Weights of a small GPT-style language model, trained from scratch on English Wikipedia.
Architecture: RMSNorm before each block, rotary positions, no biases in attention or MLP, untied embeddings, attention and MLP in parallel.
MLP neurons of a small language model. Each row is named by its layer, matrix (gate and up: input weights) and neuron, and shows model dimensions 112-239. Each number is 200 + 20 x the weight over its row's rms, rounded and kept within 0 to 999. A neuron's up and down rows have the sign that makes its largest values positive.
After each neuron's rows, "fires on" lists the tokens most often at its 100 highest values on Wikipedia text that the model never trained on.

L7.gate625,150,225,205,224,143,207,211,225,201,206,196,222,209,220,198,225,214,185,158,220,241,182,201,183,201,180,217,181,177,186,202,189,175,168,214,219,173,190,195,265,197,201,211,189,197,216,209,204,202,203,178,201,216,196,186,198,187,199,200,245,223,221,216,196,163,205,203,209,203,218,202,183,167,202,186,192,227,208,242,191,217,186,205,197,206,173,175,197,207,214,232,209,201,205,184,191,214,233,175,181,189,200,180,222,183,210,209,192,214,183,171,211,221,192,208,216,167,179,182,211,239,226,208,216,199,194,193,179
L7.up625,200,198,202,192,209,209,202,165,185,138,192,207,217,229,209,226,187,208,198,218,164,242,201,174,193,219,230,200,191,201,195,200,182,187,237,210,187,190,227,207,206,185,214,217,226,228,151,236,171,203,198,186,152,249,179,178,149,231,207,195,215,202,183,189,202,208,210,193,170,205,203,205,212,208,177,212,243,211,219,166,222,177,217,249,214,228,171,198,176,196,238,194,198,215,185,223,201,218,204,186,179,224,167,216,188,212,217,171,217,197,210,211,202,226,182,198,202,166,206,203,210,236,186,194,204,235,180,228
fires on: " S", "s", " the s"

L7.gate211,223,216,228,186,189,211,201,194,190,219,176,199,216,188,200,210,201,209,226,195,176,179,199,187,167,192,191,249,161,213,216,214,169,173,194,219,200,218,194,236,203,187,166,216,165,203,210,167,181,250,201,218,183,174,200,181,202,229,182,223,195,202,196,207,203,204,237,185,195,199,202,213,231,180,196,191,173,218,172,233,178,210,215,224,201,198,213,199,198,151,198,201,186,189,221,204,201,188,208,187,198,210,223,217,219,191,218,235,198,164,210,171,217,159,213,221,169,190,232,166,190,188,172,181,177,197,196,184
L7.up211,186,219,198,170,204,154,201,173,224,208,186,216,159,200,181,201,180,183,166,186,177,176,204,204,203,195,191,156,195,211,171,205,179,228,173,160,231,200,191,208,205,217,202,228,227,182,246,184,197,207,181,192,180,228,224,194,219,204,202,248,178,185,195,229,233,192,225,199,175,239,175,187,225,183,202,193,194,245,209,206,194,207,227,174,199,236,186,197,227,226,172,227,178,202,206,184,191,207,183,178,203,202,177,214,245,203,212,257,172,194,193,210,234,170,175,204,174,173,178,211,182,212,184,174,172,180,189,201
fires on: "el", "m", "il", "ou", "ro", "y"

L2.gate3,209,182,176,201,203,213,192,182,184,228,212,163,177,201,174,231,201,196,199,186,204,207,216,244,187,154,198,182,193,198,199,216,205,223,225,213,209,231,198,212,224,192,221,176,213,250,202,258,213,181,192,175,191,175,220,164,214,216,202,197,167,222,173,182,177,215,170,152,211,214,206,194,213,197,178,174,229,223,224,202,197,215,196,219,155,184,201,216,193,146,196,230,195,214,179,188,205,238,216,209,203,163,221,163,224,197,217,197,210,193,191,196,168,193,231,236,210,225,186,183,197,200,176,196,187,213,215,243
L2.up3,209,208,156,156,201,196,209,191,224,165,242,195,197,202,196,188,164,213,197,227,184,221,205,213,214,184,246,177,167,203,248,199,197,213,232,201,194,195,184,188,194,235,202,198,207,198,177,220,240,205,226,218,174,210,181,201,174,184,208,224,201,219,187,212,203,225,210,188,231,194,209,181,189,207,194,170,220,182,177,209,210,186,201,215,186,218,191,189,197,168,202,186,208,174,212,180,176,174,210,222,199,181,163,213,204,186,236,183,198,202,176,172,176,218,185,227,211,213,192,174,198,229,204,158,199,158,216,180
fires on: ".", " p.", " M.", "m.", " W.", " B."

L2.gate394,175,217,191,220,230,181,220,207,210,202,162,163,180,208,217,195,174,212,181,220,211,227,205,190,236,190,162,204,189,196,169,203,218,205,226,163,200,210,185,203,217,224,183,192,225,191,170,213,177,165,211,243,146,193,201,224,182,240,203,196,231,182,188,191,176,210,193,218,240,186,198,183,204,176,182,234,231,205,220,193,224,180,204,214,209,175,194,220,194,203,169,187,235,241,194,205,200,224,207,195,214,196,197,200,191,237,195,160,213,190,190,184,191,244,176,230,218,202,176,191,183,196,187,202,201,226,214,205
L2.up394,224,191,216,176,215,194,174,179,173,203,179,217,208,227,192,181,157,193,225,157,231,190,184,203,216,223,196,221,188,205,241,218,208,155,197,201,191,237,208,205,187,214,201,193,216,199,175,186,190,202,210,189,211,210,189,213,201,238,184,180,213,207,169,216,185,209,183,164,160,200,218,200,201,192,196,199,215,215,243,213,214,209,196,162,205,216,180,210,195,183,182,171,193,203,214,213,182,198,210,169,209,189,192,235,212,187,217,186,198,220,189,190,172,211,206,194,198,235,179,226,210,220,175,201,221,233,212,204
fires on: " per", "ult", " mult", " a", " instr", " equ"

L2.gate409,221,174,201,220,185,188,184,244,216,159,193,196,208,192,173,195,195,226,199,206,195,186,200,214,211,180,162,200,210,222,177,211,177,174,220,231,218,210,176,212,187,193,223,190,234,208,214,191,206,184,225,208,197,225,185,192,234,180,214,219,175,220,211,194,170,184,184,212,206,206,211,182,234,176,177,212,204,199,194,193,193,145,209,169,204,200,206,180,215,199,213,204,194,209,157,234,248,200,196,167,256,202,202,202,196,212,210,209,217,210,172,221,186,199,221,199,197,202,168,188,192,226,185,200,196,221,197,217
L2.up409,199,180,218,194,203,177,203,217,183,240,198,198,230,213,196,200,190,205,225,216,199,168,174,209,204,192,203,196,190,190,202,219,184,190,197,172,182,177,200,205,203,194,218,192,183,184,171,209,200,234,230,194,159,201,226,203,213,192,240,159,187,208,177,214,194,209,171,218,154,215,182,206,166,209,180,223,214,212,220,208,167,210,203,188,187,210,214,225,225,194,207,186,182,181,238,181,201,212,199,168,213,195,200,228,223,192,200,188,200,189,172,273,217,214,217,237,208,182,193,191,179,185,192,197,212,199,181,186
fires on: "ts", "ade", "ades", "ox", "ook", "ame"

L3.gate324,170,212,180,215,200,200,214,207,212,207,192,219,203,210,196,172,191,195,220,201,190,192,220,227,266,210,185,188,199,200,208,180,214,201,240,210,240,198,199,193,210,186,207,174,224,186,212,205,194,165,192,201,236,208,169,198,174,234,173,200,177,245,200,182,215,209,234,208,178,198,191,192,212,178,222,205,217,227,189,225,219,206,151,238,197,179,215,182,182,167,235,194,176,199,186,209,199,210,186,191,197,180,195,222,180,218,198,197,227,200,183,243,191,217,175,200,161,179,155,167,174,194,218,232,169,164,165,171
L3.up324,217,198,206,225,212,184,201,212,177,179,211,213,234,179,188,160,202,224,214,189,233,209,195,189,198,190,206,179,213,189,183,173,200,194,175,192,209,173,195,233,205,176,229,227,215,173,214,213,164,208,210,212,191,205,197,242,177,220,184,219,199,206,183,240,218,216,209,207,179,192,172,243,193,204,194,221,218,198,186,227,178,228,180,197,191,198,180,207,218,173,195,204,207,228,184,179,196,225,193,188,197,220,150,189,188,219,207,182,202,166,206,191,178,207,173,204,212,196,167,199,158,227,155,221,196,219,205,173
fires on: "ess", "ail", "s", " abs", " mass", "os"

L2.gate408,199,192,237,172,209,186,174,212,214,198,164,187,169,202,173,214,204,206,244,210,188,229,213,227,249,195,210,186,184,177,202,164,213,222,229,209,256,158,226,219,195,220,225,179,210,218,192,204,213,219,199,194,195,199,207,226,177,210,259,176,212,258,174,222,170,186,188,172,206,203,175,196,170,171,193,173,200,216,197,206,167,220,202,168,228,190,223,166,195,214,227,197,216,181,194,233,190,186,219,200,200,179,188,213,224,194,214,219,207,198,180,186,220,203,188,186,185,212,205,194,188,188,217,219,189,217,178,208
L2.up408,139,208,236,167,200,197,202,190,213,164,208,173,195,209,207,192,233,202,189,177,217,194,186,210,204,203,210,214,183,191,202,206,243,217,206,171,222,195,245,202,209,203,179,186,244,182,186,210,216,158,208,209,203,191,221,185,181,200,208,222,183,204,194,211,188,203,154,198,207,186,197,217,191,148,207,205,172,200,186,167,220,192,181,194,228,185,218,165,222,220,204,202,215,226,177,170,223,192,203,210,194,182,197,226,209,246,227,209,259,193,171,174,217,227,194,185,195,214,192,194,201,223,205,239,199,211,168,190
fires on: "/", ", ", ":", "com", "\""

L7.gate456,178,223,222,219,198,207,211,186,184,195,198,193,199,237,192,183,199,186,172,195,215,244,193,241,192,181,193,186,178,187,246,224,185,234,238,198,193,228,171,200,201,187,210,162,195,220,185,184,167,211,201,213,193,201,173,191,187,174,182,177,199,193,169,210,221,191,194,216,185,189,198,198,174,174,215,194,203,175,173,209,174,214,195,185,208,200,224,222,214,215,222,199,207,196,162,247,225,245,212,181,206,209,174,218,177,223,196,205,205,226,209,233,228,212,149,178,184,175,217,174,237,178,191,149,185,166,162,204
L7.up456,172,189,229,165,184,186,184,180,220,186,185,194,196,210,205,223,182,150,218,236,197,205,191,200,235,211,206,215,206,174,213,211,198,185,208,176,191,183,183,205,191,216,222,228,218,231,189,196,210,203,178,206,183,160,186,189,250,219,204,212,194,208,194,184,186,208,225,200,210,195,209,167,190,213,185,215,206,179,171,197,185,168,214,198,231,225,218,193,220,203,198,224,177,172,198,207,213,216,169,194,212,173,207,265,205,168,210,180,222,202,189,193,228,204,177,204,241,181,195,190,215,187,208,207,191,209,188,229
fires on: "i", "ro", "is", "ico", "o"

L2.gate625,202,210,251,176,231,171,215,207,220,175,188,206,151,193,240,169,197,177,206,184,180,236,192,175,214,197,188,237,184,212,170,215,182,207,231,172,214,193,217,209,215,170,164,206,185,207,234,198,215,212,161,198,197,180,207,232,161,209,197,237,208,185,193,190,213,211,179,247,199,218,213,164,214,189,214,211,209,205,205,185,217,228,190,184,216,209,196,221,196,200,214,197,226,188,189,212,201,201,238,208,200,173,201,208,187,170,173,198,190,208,207,148,213,180,203,194,197,190,177,203,200,208,194,214,197,205,171,235
L2.up625,184,192,195,204,199,201,200,200,230,205,194,215,183,199,181,212,213,183,202,188,198,232,167,217,235,201,232,161,265,185,219,233,180,162,216,218,188,201,234,162,244,194,174,203,192,235,175,215,205,195,222,177,164,206,200,209,176,233,181,216,197,205,206,202,205,208,182,216,198,215,230,183,216,199,204,219,196,199,196,200,200,201,187,208,181,180,213,211,178,182,203,189,236,224,233,200,197,221,223,186,161,212,209,200,197,228,193,197,203,244,198,194,190,176,174,214,223,195,183,251,164,216,182,210,190,229,232,202
fires on: "ult", " qual", " mult", " resp", " aut", "ot"

L3.gate97,188,157,185,240,190,201,198,181,174,177,196,198,210,222,192,196,197,236,190,204,198,174,193,220,221,248,183,193,187,160,247,177,222,215,208,213,197,215,181,219,188,189,188,221,190,221,177,222,195,170,186,222,203,203,213,186,207,193,193,202,198,196,216,203,212,181,214,214,202,181,188,176,179,193,208,166,214,221,214,170,199,208,214,197,182,182,194,201,181,233,196,194,193,202,172,174,224,182,194,216,200,189,235,176,218,183,215,206,220,203,220,182,188,221,179,196,195,194,188,159,182,214,143,221,228,210,233,236
L3.up97,226,193,203,196,191,195,196,155,186,203,193,196,207,218,211,207,188,191,166,195,211,172,201,215,169,183,173,181,186,183,189,157,235,166,186,227,192,217,187,196,173,232,222,179,201,195,218,209,175,186,191,210,204,236,215,198,205,209,195,191,210,236,189,198,214,186,204,168,210,202,192,201,175,198,170,215,198,192,204,207,178,174,216,221,218,196,200,188,182,211,210,222,201,181,169,206,195,183,186,193,211,192,234,163,207,216,235,201,185,199,203,166,243,272,171,226,225,230,173,190,165,234,184,224,174,159,214,225
fires on: "\n\n", "ress", "ick", "uz"

L3.gate502,192,216,214,231,232,177,219,150,248,210,209,184,192,206,207,199,199,213,182,220,202,197,168,164,197,198,196,192,194,196,224,195,202,214,200,210,148,179,182,206,213,217,246,237,171,183,185,195,218,213,187,185,251,208,214,208,215,236,184,204,178,210,199,233,202,168,210,188,211,213,186,213,183,211,209,206,185,192,212,177,204,180,213,191,187,199,206,196,157,204,220,241,188,191,213,198,194,228,200,166,180,178,185,193,179,200,166,204,210,179,172,176,233,163,193,152,179,231,186,203,190,175,205,212,194,206,165,202
L3.up502,212,198,205,200,213,196,212,200,225,178,196,198,201,223,210,212,168,195,179,168,219,219,216,174,207,179,208,217,215,242,197,221,166,189,230,177,191,191,227,207,205,210,199,236,211,253,187,222,207,246,238,150,231,208,181,169,191,223,209,197,171,214,255,196,215,226,192,206,190,177,214,204,222,199,168,213,195,170,201,204,200,195,201,193,233,187,206,227,202,217,165,199,180,228,152,178,223,195,230,170,215,187,201,198,170,204,182,185,200,211,196,226,204,184,216,171,163,210,204,186,203,201,201,200,213,208,205,183
fires on: "-e", "2", "ad", "0", "ab", ","

L7.gate223,227,220,165,209,194,196,212,197,180,201,217,182,172,192,194,219,231,250,197,206,191,224,244,202,194,200,194,204,189,187,203,214,238,186,212,196,183,171,151,202,179,206,169,228,209,208,186,189,177,207,182,176,222,197,182,186,204,181,208,218,188,214,178,216,205,206,199,206,180,210,215,237,188,190,232,219,188,220,204,184,228,181,193,194,192,213,193,216,236,215,209,289,207,197,202,195,222,211,191,213,202,178,198,212,184,223,203,219,175,182,205,190,199,221,178,199,211,175,211,176,172,229,189,235,187,180,202,254
L7.up223,184,169,218,198,216,205,197,170,223,185,202,188,173,193,176,205,201,198,189,194,237,193,208,227,194,170,177,183,197,188,211,202,218,166,226,206,204,181,187,190,179,211,207,228,198,239,194,233,173,238,159,209,187,200,160,214,194,232,242,208,166,207,183,198,186,190,193,203,220,173,208,204,206,195,205,197,193,173,214,162,204,178,195,222,191,208,191,204,229,182,228,199,180,179,202,177,189,217,178,201,156,196,216,161,180,257,225,234,219,204,211,216,219,177,209,210,210,204,166,215,231,198,176,169,178,224,244,195
fires on: ":", "ac", "g", "v", "on", "or"